config.toml
num_attention_heads = 6
head_dim = 32
init_std_o = 0.00482
optimizer = "adamw"
beta2 = 0.95
final_lr_fraction = 0.1
max_seq_len = 512
doc_mask = true
dataset = "wikipedia_en"
MLP neurons of a small language model. Each row is named by its layer, matrix (gate and up: input weights) and neuron, and shows model dimensions 0-191. Each number is 128 + 32 x the weight over its row's rms, rounded and kept within 0 to 255. Numbers have three digits each. A neuron's up and down rows have the sign that makes its largest values positive.
After each neuron's rows, "fires on" lists the tokens most often at its 100 highest values on Wikipedia text that the model never trained on.

L3.gate285:145164161121116050135111159113149139101169123061108111130146111149111140165064115102095127144089219117157089123158204170118144150126159116134116083079129095094131115119091003110148176171106126157083136088144062140142105139142148131113138150114095142168144091158140144094087159118089134154183143124131167137127148106087094067140120095082147074126093123128102110157120109129076075126100133147088145155114157132127108171171141115151121153129094097124120146086168160132111169156117113080151091120187136118168111082121086104168182149153084164208136088112144114095164182125207127100
L3.up285:096109107127183090156156129102089168128091156113189140087140079118135069129131172112091197173169116151106113150121107083078140095085074108117131125146115168126103110116134145180131121162110186103146097177097163148123110110115145091099101160147142076150195126170115127155112164148113130196106149151149169168126173153123090107084120099103052120134078116079138145131110096149135131136183180072103127098092147122125204112118152144187152073089147129098199133138134142202163146118186083177124128111091138120095193189147170102104110087138079101132108107146121162188116100157167123140
fires on: "ed", "est", " (", "ent", "d"

L15.gate226:147146148138101110161096166102105146169155119150131110185087146120148160097120105102168073126160166138134157128104092097092104157055145136103176077143081071172142180147153090077099083153135133049150146191125133134106142100131119145110112059116124090137123114118105114111145117172133078154145145091153143179108170136203093100106133119102080126164108106078077087140190163125121120201141154114062032156087120114163119138151174178109112162144146081112170105138129141105169092124157088103162113128106131074145092094121124051135111163184152145120153163140144134120136121176191081138
L15.up226:145124117128109148183141104142083150142090083131115167121080123187168138097128093141162132158215119112151108119148072143145086168159166110172109109103055121145147139149126051141110139110153137154138141103078069174117128130123127111187127090169145144174076157080182166113139129115067136154190104133175184105105164109110120133170101112141138135113122091102156118132175069157126123104180119156088108130168103117180182076126166128162114149124061072144137180140115100152135120109071169147137034107126120078114115096083131096115146116063128142127100168100149047142141155174168112111
fires on: " =", " as", " of", " him", " himself"

L4.gate20:145140138108107117111168169139156160124090080107159101156176136103085108146154084096088163110173084102112119098121134165104141165144177161158063126151141158161156085073123079111175121122129117131150145154114181139074142137119161113121104144197128177132088176122174103119129064082176141136138142105070180104129192102087081221081090157031164078095117163127192109132151070095118118106140126074145143092138122143129162128148084162076072054091163084137114142137107125152127173096137138153108119122139102144139146138133078109143140123161095089128153112080108099137168117131131102189
L4.up20:127125111135133179068164115119102150108172107143078069099142134111112147098132158143113122129166056122146189073155145158192070140178134117101169102101200123107166121187119146177097137118132138145130092107171119184130089131138072152110161092150185093120068149104094135109136129116120125177132094150123146156091152109110157132169150217089145146121107180071176108148088093120108119106090116128145042160155089122128182094050099135116108164107069101142165110152115073162107109147134094125138143165084101179094145149165105122167149100120120101128183136169076115157087124151179120088
fires on: "le", "ic", "les", "a", "te", "l"

L15.gate377:108158129140178184098112136112104146135116126088116164150123174104123132146183103123130122088105144132150155138093123092108198154185107132125106109122124112160115107159092170198154151099132097129080130107188152171126122098141088120171153154104182162087191136105113131096132084134158111120169105119197065178101135174134122132135109194147064116126145148079155220095099085155160125093134146142182128103140189110099141073147079110034133188130105152152157127078183051130145099105158149153138162140151141085147149068126142143118186134099130124147075100199109093116152114106149131132
L15.up377:138135128139130144085096136152136154155139147155159147082157159140170093136186095105129105087144079154132142114117162128085106123126055147090127093084161126152102181121098172178140142138196148126104107118174111129123102151148118169196104055101145115090150096132135119110116058089210117104154075151090059163073157139147114110127079169145103129098173177137163157060081112154114144133115151131197100126115112125139096141117073137064133160109106158101159103148230089153075104133117129161145145123131126112104149107152128117123107139107115149176053056206113141158118153077146099118
fires on: "=", " =", "ris"

L17.gate137:134163074114173148068085171157120207100141085138108112154146184088171115142147118113107132150167106103145088114095134091150130121124111084114085101116153140096152171130157172136125186169127148155104168136131166125089131180102079123089151064115175134115097114114128126140128150137114116165122099093205143141119118161139138184108097058116100163126136096111067127167129179111099165107073063146090091114123191166117080093077191117130124098113114142122122123123156155143114115187140135127138143165097139107102142144096101088166012103123166195091168130119092082096171149131143187177
L17.up137:110114156217139164151118136144184162122127135129137156203094117157138146117050183125153105127167132091164078082147129109137153131075108127083131092100226145076120146078109124173149111130117140124125135104097150209130183087144142109101168103105149152122166088118099103150131138177145149110141054166114101069138083090104141107135112155135141133090117104130120080155129098127097208140131129148061119090133080171097087112094167051125180133134131132112152144152106158143130072136120145138084144196135086086124088106132130131132145149125182105103110083202169129125161162091155186136
fires on: "|", "–", "-", ";", "\n", " to"

L7.gate82:168120148126137149106158092119196176140086116122201152061145158081087083081166167142147101096133126117131177134089144043121124167140159123149066114163105173103142106150136138131150170148125150106153155112109083123162165162160121136149170098135089115123086120123081127110098116151149119121181118123122113122135155155067156125064132156162110131102160105184173172114104203189129129146195150088153144103100171103154098130115160121171152089164081166049117082168105070078155104118125123120093168140143086117142112160171146105059115138189145137124116076168118115092132115157201089123
L7.up82:079143129145142193096101075141138114170123169148165199127142149105123142128174173089116158115081156158141150165194104110128165152161172134152086147167095086135113082153160100177132152098124120090121098062157111082089110159145117169160146153185121151153144132113127122144107141137139097080151079155103074063104103149066126162116067130176088103125141097101111192151131219173133124131115117126146086097081113109116165091187160118143119117142062171092071152089125097096135057125153092146169142140102091145094154137171120139057115122140088093175127118188136100134127132106149140073
fires on: ",", ";", "\"", "."

L8.gate286:115156129038135147113134125106148078158134163134123106107121132159160105151120160078170164146073104127152127130118120163192109102084103049185147111186095123152149164076154132156160099152177092086144141140129155111125099161123111121112177192166135110138095089117107145130110079136058146105111091118140094114097076099099103112150213048136099162153095148117088134151118130167175201154139124140183182167143079126119112183130123090146159128168120127134117210133117121104121109118143127113095128048142121158138137132160171090171140124134115142153165219060120142090126134137155188121
L8.up286:077180072149161104045106116101139123126117077127102144096141117145125134121117105125133139154098129110143158146232105117131208149123113146110110142083129110128141127160142069089159112148140100153095126159163213117125105112156146121155120125133070099171081064188132113189139091117103156184118121149063103086126094161132068164131158132123140135237086103191148114161114168063122146098062126142038158151114097079134104153127132095117114130112156120142103129141167131132159146188085151113086129135098173124139114140157111162129159114172113110140097120150102153154189134163154132081
fires on: " St", " th", " Th", "B", " Title", " order"

L3.gate68:120117149029143104149116129146134127112118172191089110107165113167116148142142090148098154116117186129182137111150180124131084124107181138112102144119181130125126135084098135178132143153171060176108131122110161159092142136172147133174112095175083171125153115136158130116089115144085154116099112120125126127185190099109139111131111057165115073071087159084093147088126083106103128129107114107203158166177101080163108089125129158166158132146119174171078118152156146107160126115178148108171107132156100122059205108213114160181175116078109121167109136170090106104083168153134104124
L3.up68:135151132125087077164103130141125150160156111190063184145135075116162181143087120102076200161113128122086109131169133158113101122123202158098139135134100126090145115099128110132160144137150133104090103138140115141108135154123113133159100136177177113137123102069095118158077149084104090065153187149166130092108159129103115128124111128124157114102157063093132134088138135132067066085105175184125167108107069172081081100155111129139116169099088140082101104113191192158181130155188151043184097195164136090107137115132153159120159155126133096164113131162086059160110102128139137111
fires on: "C", " and", "T", " C", "F"

L4.gate53:144074095164131168182090086082136149143168114143081180130124065092117108153177089054084113082119077077097167124111091053143103163138162116087128093137133136160200144155107130156130164158164122178087181201096167115172112119176136116054171135110108124124170140129141069091167141113138136115169118099135141140083057149163109140143144165115109101140163156126119112105120190156094162133107179121154167180126163104121188109139097050087108150142133136152136133171151096154162125125120065135136183129174161127124096068114126125104120140167127082129114100140116147140126088083123158092
L4.up53:144123140093037032088130147137188100140085133153124135151158108090185081129129150149157149176155104090098175113135057094110130164172117135119083166204128151187118071135143112170118082112167086121192146159120153102132091144138118112120164099174125176122157176143146152132122121147148136072169126101140127097139144149190085124111141081104157130101124134148073104175190144121064158133118166128160153081117104092075189149099103127088136161091144112133108192143104022109142157133106138111135145106134133119093133113179085181157109148152151170122104126117117096094143100160139106095
fires on: "l", "r", ".", "la", "h"

L10.gate62:113147148118135162156101174153145155127123147149161163128195160123129142130078194115105154099154109159101079086129162154108094105113152100104151138097191137203136090152172156106130054127066106053188162187167140135110151113068165119204162123113149155159115136059156136154123128111113134114131153120155123106145113109083129128152118164123160127106140149130126149156170102102071152117140142114136073116163136179174144173162110099092127098155144180113128126074127102119115092153145146109000138141127151124139181165120157096130153106110065149134126112169130117061168230105135140138
L10.up62:168176158093122159095150162185126089163085162114093205118110137158131101154137145143122160119150088122149124088072158102161124115137094140129140114158147117103066123122129133071108110172095179061166113181153117104079144158097139064161132172159144138167089142139079104122098117129120076146125120102112173114118166090120118085090154098087096056125147122159169073129168176095137041131142144140101098215090176143168101135115138112124139086124172163158192148163187077154120077134174145115104128119100156120141132101097138175147210139145116081106103086141143102152150157168123170163
fires on: "ce", "op", " –", "  ", "by"

L4.gate239:142081147051088132204129155159148171153127080119201124109122182149159117136128101109109220109183175137135170153078147124080150126184102135066136089054154165172145120084103108113147143181143139113117157124114127187151153096135082071141111109152146128161122081129200123123142097151187220118162114107091157152150118049129119081088074113129120146130123131136150106156147150164097125128127101151092143140148165101153090173126153126115127126115072114140158172129172085142112112137128137128150079150164155107061167089155158107127143158103080098134122148169091073146155086147168129133
L4.up239:138155060102153172140163138114126126058122137094129137133081141166136145111122056161098151123102115119113180096094129173105114142141155129134116081111135114157158173108150083142088092074144110060171105117158097163144158138079133125152088165160098129135188152105206189131103124186171107160139133087153170123181154169072077111134097109164121197081075131082162073124168127050097113213125131154087132099095122125158104121151117208172166115109115144189133105042096113125119111174096123112116132134124144126127126104125136093113120082114130108119106123138150108165105128185150070133
fires on: " of"

L5.gate329:128108139160131084145131137105107153133113099106148092112082110140167078091133161171146148131145090117177127128124105145201060145085156131085134089128116170152186167177106130117115131131126145148119159134162102129133085132105155109095195097142133032093134094122163092152152110124117103163089143138109127135190113119147177094111107105113069178078078192146171110106139171073156142181137120140170167123103135151158138138128102160069084101078161136191149117118147106178165116204111136158173164141137097099078156128188101065116108124149139099132110122182090142156159174131138056045
L5.up329:105183092150080121189147189118110132147132087155161153117131157100177154115095073149129151133122119173160158140097078149124158155104112131119098126138164152169134151175107126121151104138154107129090169114112183129147090082101164088126076090105124158137113213100158095082144039088149096161116142146139116162146120165090085107149107072124177099106166045123151167163140127137145132136149136157186111195192090146176060101093160128114141091103138117135108149087172124083203095132112161128194134135114103086182156150162129084103128209156096087152113128125086125158123145114092122115
fires on: " of", " on", " as"

L8.gate84:155164141107123083123108122125109104076064128167155096126084109173148137142088123205176171140036129118108121177151141191122136135142148125119095175100106101173076203125163136132114097109180053154175123112139173116085170101109153166157129135102105213104149137071159090128124143174117093138158144098162110131143125067134151132131069122149185134155126114188097135075132137122123154083128149112146103068194144124167121131090094153161109160126169140122135159100059149136128148185168151129138090163054150137156155137170147157115097158089133103062123099114098136162146089138088108112
L8.up84:156140146095125142123168160101103125133105146161189151130133146097112145109137154121115135177089170077060163149115119134116177167074179146125081130099137104117171170106131123121099169122156129155131120153129133127113121152157111095157183160125101105120114138099174197087083132110136152136142098212090153118142076053184123098025084154168100214082129152122109130109118138192174127075159146137126095117153153117136137147162131097163097075127115151122133142096198107073129100150163130077112082188150094102119112158143077124154089145121163165128121125137103143134149178046137210151
fires on: " which", " that", " dev"

L21.gate272:121135119057125122128099066153101137150115171069113139098155101120164133131155147132155092103126144165128176175184127155086098151090132161140145150191113104109106079121145055106094177176159134177168129148126119095081085110142167140127208121189163119130136111094149087173108156154114087111168087142154090086118169133084166109102120149180124121108143148129160160210126136120199140113121135134191194116112127158129124046113112117130090107111145185107119100155119141122184068114183122099142102166160147138060143124106157186089105123118124184108089168145143132143145078148158061157
L21.up272:112142108154141128119112123114084157140155098131169158115172098091158041141102160085067142135107156107100103154152137104118148151152152104133121157147170135094170176184152143136147189111102196132101141132128094140156189105129100162162126155098113039110091186095034105142173088100107177129103036171082096086132112114114149141108133157151143116149066156159111181148108136164123179090123134152104149113132139095141114108135086142142132137131138179073107153161127127070131127153160132120176110136146121143154073152135087166113142165177163127151182160192101144091187118112098043101
fires on: " and", ",", ";"

L4.gate195:126195105170147175173095126084126154122199155140093186118117165127100131132143123087077117066123122138069161128133151073129120150180101117112112064157139165157211091167082063110118114194111111141116145201137149131105090098127086128079184075097127115169120100191117066106084178118106159139172116149199117166140117151169126131116148171112076132122079101128200123093137168126136164133087164197158083118097170116127163152140117072092116118092147120137117115131119102150162111188111159149084182160143109112124091100102165115158123145150117133106087103158116103126129094129107113089
L4.up195:090143100124146097101078129144177147118076097136124183087117143145088178103114113146099138161136134105098156157150147136064113136119120108128152110127116149170053055076122135141205115072105093147162119082079162107122138099107064097112112116087208135180118152113134092160100173117168131112089154103181134139115169176121089185108060149058126110136110175101111111119105122137086175143145097078138134111152179160149099143156163111137135165131211154137108098114121091130130089119114144159091107201092112122141124144185150196103112167078114083136141058144071181128138141144116136158
fires on: "r", " as", ":", "l", "ry", " to"

L18.gate226:174119077136138099092096193154140165154154151141163137095110095162103151139052138089102152118108092086149141105096165137149123117102128167124127080119129149064182127096120182124118127151097125150148158136133188158119115135092100159145124096146130140091129096153055109141153089158160094153159057147159115127127121148157137162082125151149114116111091086076140091147157146098084191071071176131041137088086141144066129115081106154144108099179121141084118111086109095114125119129097158150157156163119146093121110083120118093173107135178174151110156150087141169078074140062219162186
L18.up226:076124141202113141162115188141175155148160093121124155147118132114108173099188124119108127117161149140116171090172092140170127119147126179113178200119145153138199157100178131156140148142160196130125091121138048193115140165134136100112122097152083086169128127072152181070165187142157117099125109117139052108139093149113122144146122127171114158126105129097107134140084063133115171085110158169114121155126154119142140088133122132070142200088104050133130111127134164174062122136099137171106103132136087150101093107087121075144140169060183170127137100128192170136169111160127124134
fires on: "–", "|", "-", " to", "hi", "omm"

L19.gate8:131107139123113112076115153146175129118154140198129190152108132102072159160108203082097107188123108112156060108142119123197137121092083114096149167105146150149183114083106068123131116156113136072136168077046149140141172125098166204148142136147156164105094155188103138104150095080132161122132111153111143119153175136151131121173208101080155142131128148128106126083163141104101144163124180115138124179052093127116121139109149146145118138119192092089108135060143156139232122085115139190160118129108106120128118135115131118127139156131094136117133196097162122102197085132130127093
L19.up8:124093187149160097123152103115061124122085115163090090148170105125167147121100128093104167110084157164092118098108133127157089080101173102109164150158172191098068105101081129151191152129137160177149168139133132049182172189154170121096166119123140094211126061111130153089170118114156129121149127095133080091160103086120139121115161123145059052177085172153115158138154084133147139110143161076114168118119120153090140114140158057118101105145114101117107120135142144199140139147171180095097120112138164077134130141127155139080136093088084098098151146136127125149116084059155083129
fires on: "-", " /", " (", "W", "|", " •"

L6.gate242:133143114118141129140189102132139135110107156096124139122170101121086132179109100133079101037137184167161125180128064098116143086110146094092159147187179083147135121098111158091118177131113147200127137156192102144149102104152171150166119145188121098196123116089079123140124097149166079113198111096159117134119113080104122112097129132092124083120131159085140131090103182112042147141174107113149135147200070110162081103099125201112143124130217135128114081098164128147142125145147190114075168162078122081132131116114123155139102144095103168194108126148107129140151148107118101161
L6.up242:126104139115081081136107124226101074148091168070144129133134085147130125104081048153091171102119199153154156143125136131152112090189133094089089093123116116177124138180159146118103110156134119124138070122159085128104101118114075191136183083087085146100085136119138132148091116076182148058116107152121165133137157146164150136101096084126130132126131156068156098093118153131070133146089119124132163139135158094130058065112064188066122071093099118132106117141108124197130155152118155137180070111134118120095118063104111098085159135161124131139162119147124104157201133109121111126
fires on: " and", "at", "est", " major", "r", "er"

L4.gate145:163145152104173148104147097082112146136066130174106117061120160087109100175163132148123161107125171140154173141121126132102180125109144128111135176142107097136132174156099065119140140152131116141233142151096185120130166096112143144166142147098144080105097130009122152100111097126092154177136076099135153107115157095116109150134117146155122121153123145179086177131111125151128167128190129119109064141162132133191137097143065117127123129156136178154110123059091124144140110135136139204078122102097157100106102090140187100106195202134120082127058143159120119091166130144161054126
L4.up145:192085129148116085103144114123128109130111124123175173092081130136132112116168090145094148096129133158154119150190132077138122123130101138106098179132166084096142160129149075159111125126126111094151112165114162113147174160157137103151120106090113102157093073091150127084127172113147123168070087132114110165139119120097190165081136149135147087168139192138128109106169085143182235161074144182201097123117115076146127167192114145162161130166062102119117149150090102081075148163109140168136156125114053166085098199126111137099152186153147160113098114148137076090111108072131081105
fires on: " that", ".", ","

L3.gate263:153087174140162067152088114129152125110153097071128131125177111146136166082119048103133125146101141132126163124111185158130150116125190125117170115116172142092163144096143136165150144127152124099153099134244110138116130111134068134129089101126138127142124134161211127128123114096131118162151131106144152127199098120116084106098111138148147180150147153166139094109150147057090122176105120161148119137154107165128174151078146162124146080103138145071076127104126164126171131158140175079180158185186163083117155091158177121144114149198147139215112148147098196157069154162078164109
L3.up263:150096188137114127156167155184128094109132116087128021090073152104109155139087067143068162086103164130120178058106130185162124085164112136101167121131138169163145146173085177149178126140159128132179106090146125169122111141114110104098114152191087103168099130167124084130090070156166087137143105140159116136141153117105078076096101128169110087091091158105153133169131111122060093105080126173098131145128192150095106123136125114096118119072116129083097161121175166113128090174164154077175074188117115134096143116132137112146119106092143125170134175180088145133070097138121150130
fires on: " and"

L4.gate222:139080104150087135180154088122188079147088105138118185090071091170118145113142116122133168133146152114127095081080139135110094124097135148122193086138101157155170088122091120126113116143168084096157156118090117166168069100085116067116166134109121082186159139113152109148149081154124122144117127122110201117124120076107123127131171073118109207107121078124223116125156132166159195187130185157064078101095206132156118118101126154070117136082133164113111094102127143147092146129084121132130123107133141075100119141104137104120180174179095173072114177119098111114157102137151090125
L4.up222:149127131178094156126157148126124144127109086202176119147069139088155084101177153145138180110115188171202203201159186118072122130112154119157139085068136076185180103172102099088149112140107118102166139135071114158145139078072133089145111092098117169135108103126198144141178116119082134157197130167094121165080120092083149161153090107123100102112123177118119094151164118137166120166129120129137159108130176111144126074118200108109108157159072125169131114136138103150161117137123097096121116118062125166134159112096115081091086144121103159092129099132113115156170109104158107070
fires on: " of", " include"

L20.gate45:110095133145099130067062142161140218080110108199176139152114080076087133131123168101163119129120115083122178090198172129138145145162134123086173076116192130068145106122124097085066171108168147131118158112159104082149145101161156141135149124083120156115134163123065089149176126119129136169105130150122137156136156139107140133123098142081165153144139079142141105132160178140150138082129122166118125166133125152120171143165141081137140074131130132091181140137130175129150126112131213181182141121125198063138075136131119116204069152155117200104139116120088161122182151128178134105
L20.up45:118117122135089128111150080115148139169091148120125129143079124104118106121117129119220119122099159062062160085160138135137161171171112155141099152145205148058130149196116106176112093136213206122141154116152167095158136122144116084096137097134111124114154117119121103079122175076123104141150117166115131102161136106107154119094104114128109021111149089062145128098092111049190174112137117146081119197136073107105147055131147090075154081098173112135091176135104160185153125117141108115158137126143156152115175144173149145122139107128151150141137163176148166131160119135161164136
fires on: "–", "-", " in", " |", "|"

L15.gate184:166077077165144130092144138092206064148138134107168099181129179092112113079154097110097087129128119095155114141126203085177175148100171157079135157108117159094164121092207135098128122084164122100179185157121060103105188127132113096125106100119117163127094129133105130137144141085113129118138101101056171094099098129142135101083151112095116089088070113133058070177077124121163126135124144134121169207111096146184137114125208111160171106172153102066165130157138105100140117150125110111097125106156133124133095106154106110111146090122135165091109147097086190135110088145138149170
L15.up184:111132071220113128159152109131099126129091152182147079138118138104136093172096119148156101093127130184131110107142135182098159109195137129150077086130157154103172110088162096128096143100140089136104128169187154108089157092154149063156158162095151094115107132130090145076175172140058177131160107167079207156162099131107124202155115047099120083129097127057103109137099124085110117161121114074116082162114127126131135140134107094068085123120104170154070194076128119145113062111153152149137107132089127142095150099151151130159135163141122148141134157170176169110100153111175147150
fires on: ".", "-", "|", "–", " family", " 17"

L8.gate17:148114179110139171146179127118106128089176137150155093100182112127146127080180132136106131116147121157105094077116181130121163118173136158135160131146142081073112114138208163112107107138116148109158157169139109113079131150095079099155055147109189109116170125095113161150123156087090142131205123097140117128195137117115096157110143110225157127083111108191107103167182098146133059136132183118105145142191088186155123171139129093131098100135171135104125144113076171152135140059094138087097125149082116107127165129166166144137147111196074146160071080117159139133134135179176144167
L8.up17:105116086120096184158096105163131136172131149166120127114124134144153124112146133130131178146082141059121134131153161087183124112091051069125122187129103155106144155140115081107175125094170117087168129149087150101121119109113153165187126121094128106113112142126123127168088148117152104120134109118096114186123163155144077107193143122144180132128136125118128130124177035098125138125111162207135121115125113141201158197171153042120108102141188183107140172135168088094157105157184139110065098156164112179074097109170117124163136060100141139086051111145082122110132107157111153076
fires on: "ce", "di", " Her", "op"

L4.gate167:169107146136163138148122110190090147142106122103153140182118104160164170156145085089114167108125117163136129133161106153147076110147111068141101124156111131140117096097135095194118096108153092166137188075121169142210099151106078117091147041131045156127160132068171169143097153165178083167120143147131113128148130132158076093188125134112138084181102064086103125180103097114168110130148095136118120138102146136160133105141098129091143107057178059123148121116092159142112177078109085098116145155099104111165166177171213152140145152156094111126094125184144129151096100142166103103
L4.up167:144122144117151144160136186126155172109104133100145107084106135116137147114117107161119132106168127147171162192134143174078216122136116125199145071102149160149122135103081109109137096078099123143106134077176191114116117110119152157145118156205123130142075135112141150102124084156132164160130136109156182158077123174049102214194134116138118092160150125126085152123103136121112140102158087124148141109158136062137147115168062145117069118116116159129201153140076175138141139119119142089132191140122184088145136071117162066097122140140104106130154166180138033194130150117098118139
fires on: "=", "s"

L6.gate33:130116134164077080138109087133156078134054084142080138114125157121118139113071110097142129137115176123157137116130114149175075152105135123126038160138129120093170143153121129126144149158165089147057129173145172162161181149142192138180138126140137130157084091121122103107169148130119099156164127121155102135155114040200142110133162162207134177161167126149148169143136143152113144147149136180156115114151154066158170120102162192168140096138143083116078149166178090142145142137090149151140169108157088177116128108161180109099156177172109150147120177093129127190109106052087085086
L6.up33:142147114134084105096209152136166078137140126161129150162160171164102124054114140134154141149128171129072105108066083067143155130079121113168111158116107172054103163025129177130122179114102076136222140080172102097159074108100125171124115129164117136094089123091116111148144072137136114108129122148149132133155132165133155145097142150147157136087155141144174169129096099132110160166149139132144086133182108111176117129146128147143076150124162173130124170145181178147137095111178101131144129076128128087185122121163028135087097115124169135127115073110098099177151181124111139101
fires on: " that", " which", " This"

L9.gate15:135136087129149131132176145179063108154145149092094139099093147148166147117121101125088111123110175086203120124095136120150146134146062094125083094135092127118176114129172151155109070126126087161195129107157152153136115098137114106132092090144151134113173081075105106062124142110119100182135147138169105147093074151105067113082083139146153136113104082116121099124130048162143089076072096157156113137143137112140142063089093054169109140113103176076150027083089117200171094106098126085154131120132151139122114126064092146175149173141144066145111132153116120139084143151123114087
L9.up15:116145057146059132099089147131136161099104114143115126172123171102064145168113086140134159102177089174153160173097127103088160100163171130180203139041194092129091130098118114164142159146109153138117099099152165157154107169137133079183117151151143158141160082161155139105143124105144093106139155120155109127107142083100116096180160197106127106078164122080114134153137173192092108103174087148115151129207150119175139145115089152142112110170073105084155150149144106173117170102140146178114162123148128090126107122147123138147099085154130115113016105164167103165130115092148124085
fires on: " =", "="

L4.gate234:181140070106166122167113120175118157067106075160082147108091142117164148117130071112092150125177129156119187131142121111163083146097072139082165144160201147115201127096148122126081154132147157152118156154188168152137094109122064116121151126191154151119119182123167118114091118130129140140152155118145083059153129055113056094123107167091127118138143113073117126088130148105120111129170070074109058091127172122143121112104104207073164146099110141117134096132109111129154167203115101105179202113120123093077118144124111130126163144145122150168079128196088112105126156107113115122
L4.up234:140157166117105185169099090167179164083102111067105138184147091101139099126091100152116079124124137167120161129120131148103126161127128127118094139088091162127060132107159124138153053140102159161153102185140158163119130152136107159116081148138204158180111112095090097114079064101148133108140136109125149173140076142124134121134061098109113147142127156131101170146156089165107113165125090161175112179118132128155076133106128163167168071158067105052060131167186108160151180140146136116149118161175107099098115118071102140085100108130124137158163188122129101101067043132128066123
fires on: "ti", "5", "ly", "0", " and"

L9.gate39:167156090123176122092141126146083107122145139120170071115136125148126095108080101182168133170086098134153067100123127161126117100132139144161124164148142175126104153135094100102173109099113120163188098134126101071144125163153128104119122138160138142112098123137132144160088127106167117123068139202155128133103138058171175092097102063185177136112148065160189112172140125084119103114128124166071111140138065148120138140135103141164113077178138130136094107102158203088203127203169144155186092167085125087088082086083129098110132066158141178165144122088123150199173134140126120111
L9.up39:095123210101122160152168187152154132150131108150112148107141154095113152089186092112077154105109189146154164134130097137147174112079140062124106133183167102117124113084078128149115140132131129136157148122164145131101091151050158129189134163174147087121164139092049094116195087111162103119146073131163166161142133110063108096096130133174129118093141148101104128146123145151123185115093091158137104161124141109159087064090131143110118144067156189057105108125171115125148170141129154124156124111150109112118151087074124099141146137123101142139214130168049091197105126082119073111
fires on: " and", " &", " or", "or"

L5.gate236:131074129143168139107119133085041145104096184126087173115125112196106142118097114081110139169157121108104127135123158160206145094084192103095115105214186138111107145108129155126099124151115079150160184106093120092121081109079100122086129144156109130073169063154150101144113152166153035096153125156153117153162139124127075127114115129145133108150155164127141122074135120099129187099078155169096135129088112118182146130149077088109094096109120161167167184184131163098117171117122079112105112198156131126119139096126153161168181151080125126177071134117102138106147135094174150086
L5.up236:063157117132195139096084173133164084094086111137145121118139127124134165141153101129111129132166081119118145085112093167119138093195103143096129128102142159103084105183090089155144066092156111186139083107203057158089107159092113180140147148162062102139134149111105134107113149173166143208110107070174072109176166156131135136174161098052066097133035145155090158163135107103158161165165096108154094118104118150111138117155099159186110161111096137143144176072106132109123114188125119112146109141163087094106131182131147150125154103160145141125151146148114142130155170156096149098
fires on: "L", "s", "F", "B", "C"

L5.gate330:122096111166179105079171148185161145129144097102128145074095199152100157105134040133128144104203089139155158169125101125121134143134216095133144132153141158203095113116090161147118160112094105184158136078093153139076104120150096120152119129135126133121086119102126108107132099124124145136142148115134142133162103142137086161076119130100142120103134131090194106212111094143178122111109164181118127154077133179117088168089081178108193102079107155155131165151114145115099090158108154142136153176153164135100222158137106155173200119149150111110122090105065142156133153056126092137
L5.up330:150120088114121091112138140141170206062106124126118081103151087075133131122150090156113109112084109131120172173139160140149140132134082133141139120125118190147096053155091141154120127081143143127094062159181098156156122080138100178096166128187132141119148167063138131107140087110121150134148086129149206108139127099095112066186115145111133087093171150135138095136105117133097150140153121141127145126146147147096141124042088145108122149098119077157153124126097117199213119158130103171149148159120060144069151061123172108167163111148162188139082118124073130186098139130208111089
fires on: " of", "s", "l", "ic", "ti"

L3.gate100:140158056131107185158106175139046102096116131142126096111116015160117154165119072059116134064192186150071149161141130096160089123047162107097130137114140076181079122166098107122110074171183105131130145139142134109088157126106157153059103135110136141178138108150154130080142123095126113107158114132158100122132082090100111064111138155134124197120047112156147119121103158140124144101158170148167134156130138110098106162154118066090109156163139148093126070135132075112132118129151127098143082154096158153085069078139137072102146102158128169134136125130123109116099092129121146129
L3.up100:174103150104094118140086122135131120109090087096120092155142058121143142142133104126162116165136091150125156148116115157051149158074113140159184121062144157106075150084110140128176149166121134127105106180147112130142196103099132069182133158057168111157108105140158153117148131080138073136102103133079078162072157123184100105069153076105101072074139149160208115136103143172153117148129171113148155060081148079068142086175122122133130133119143128091132107127119118159125180164110116099083103088086162119113155141115084087114168075117172122143149184197107150142159093136088110148
fires on: " is", " from", "st", " also"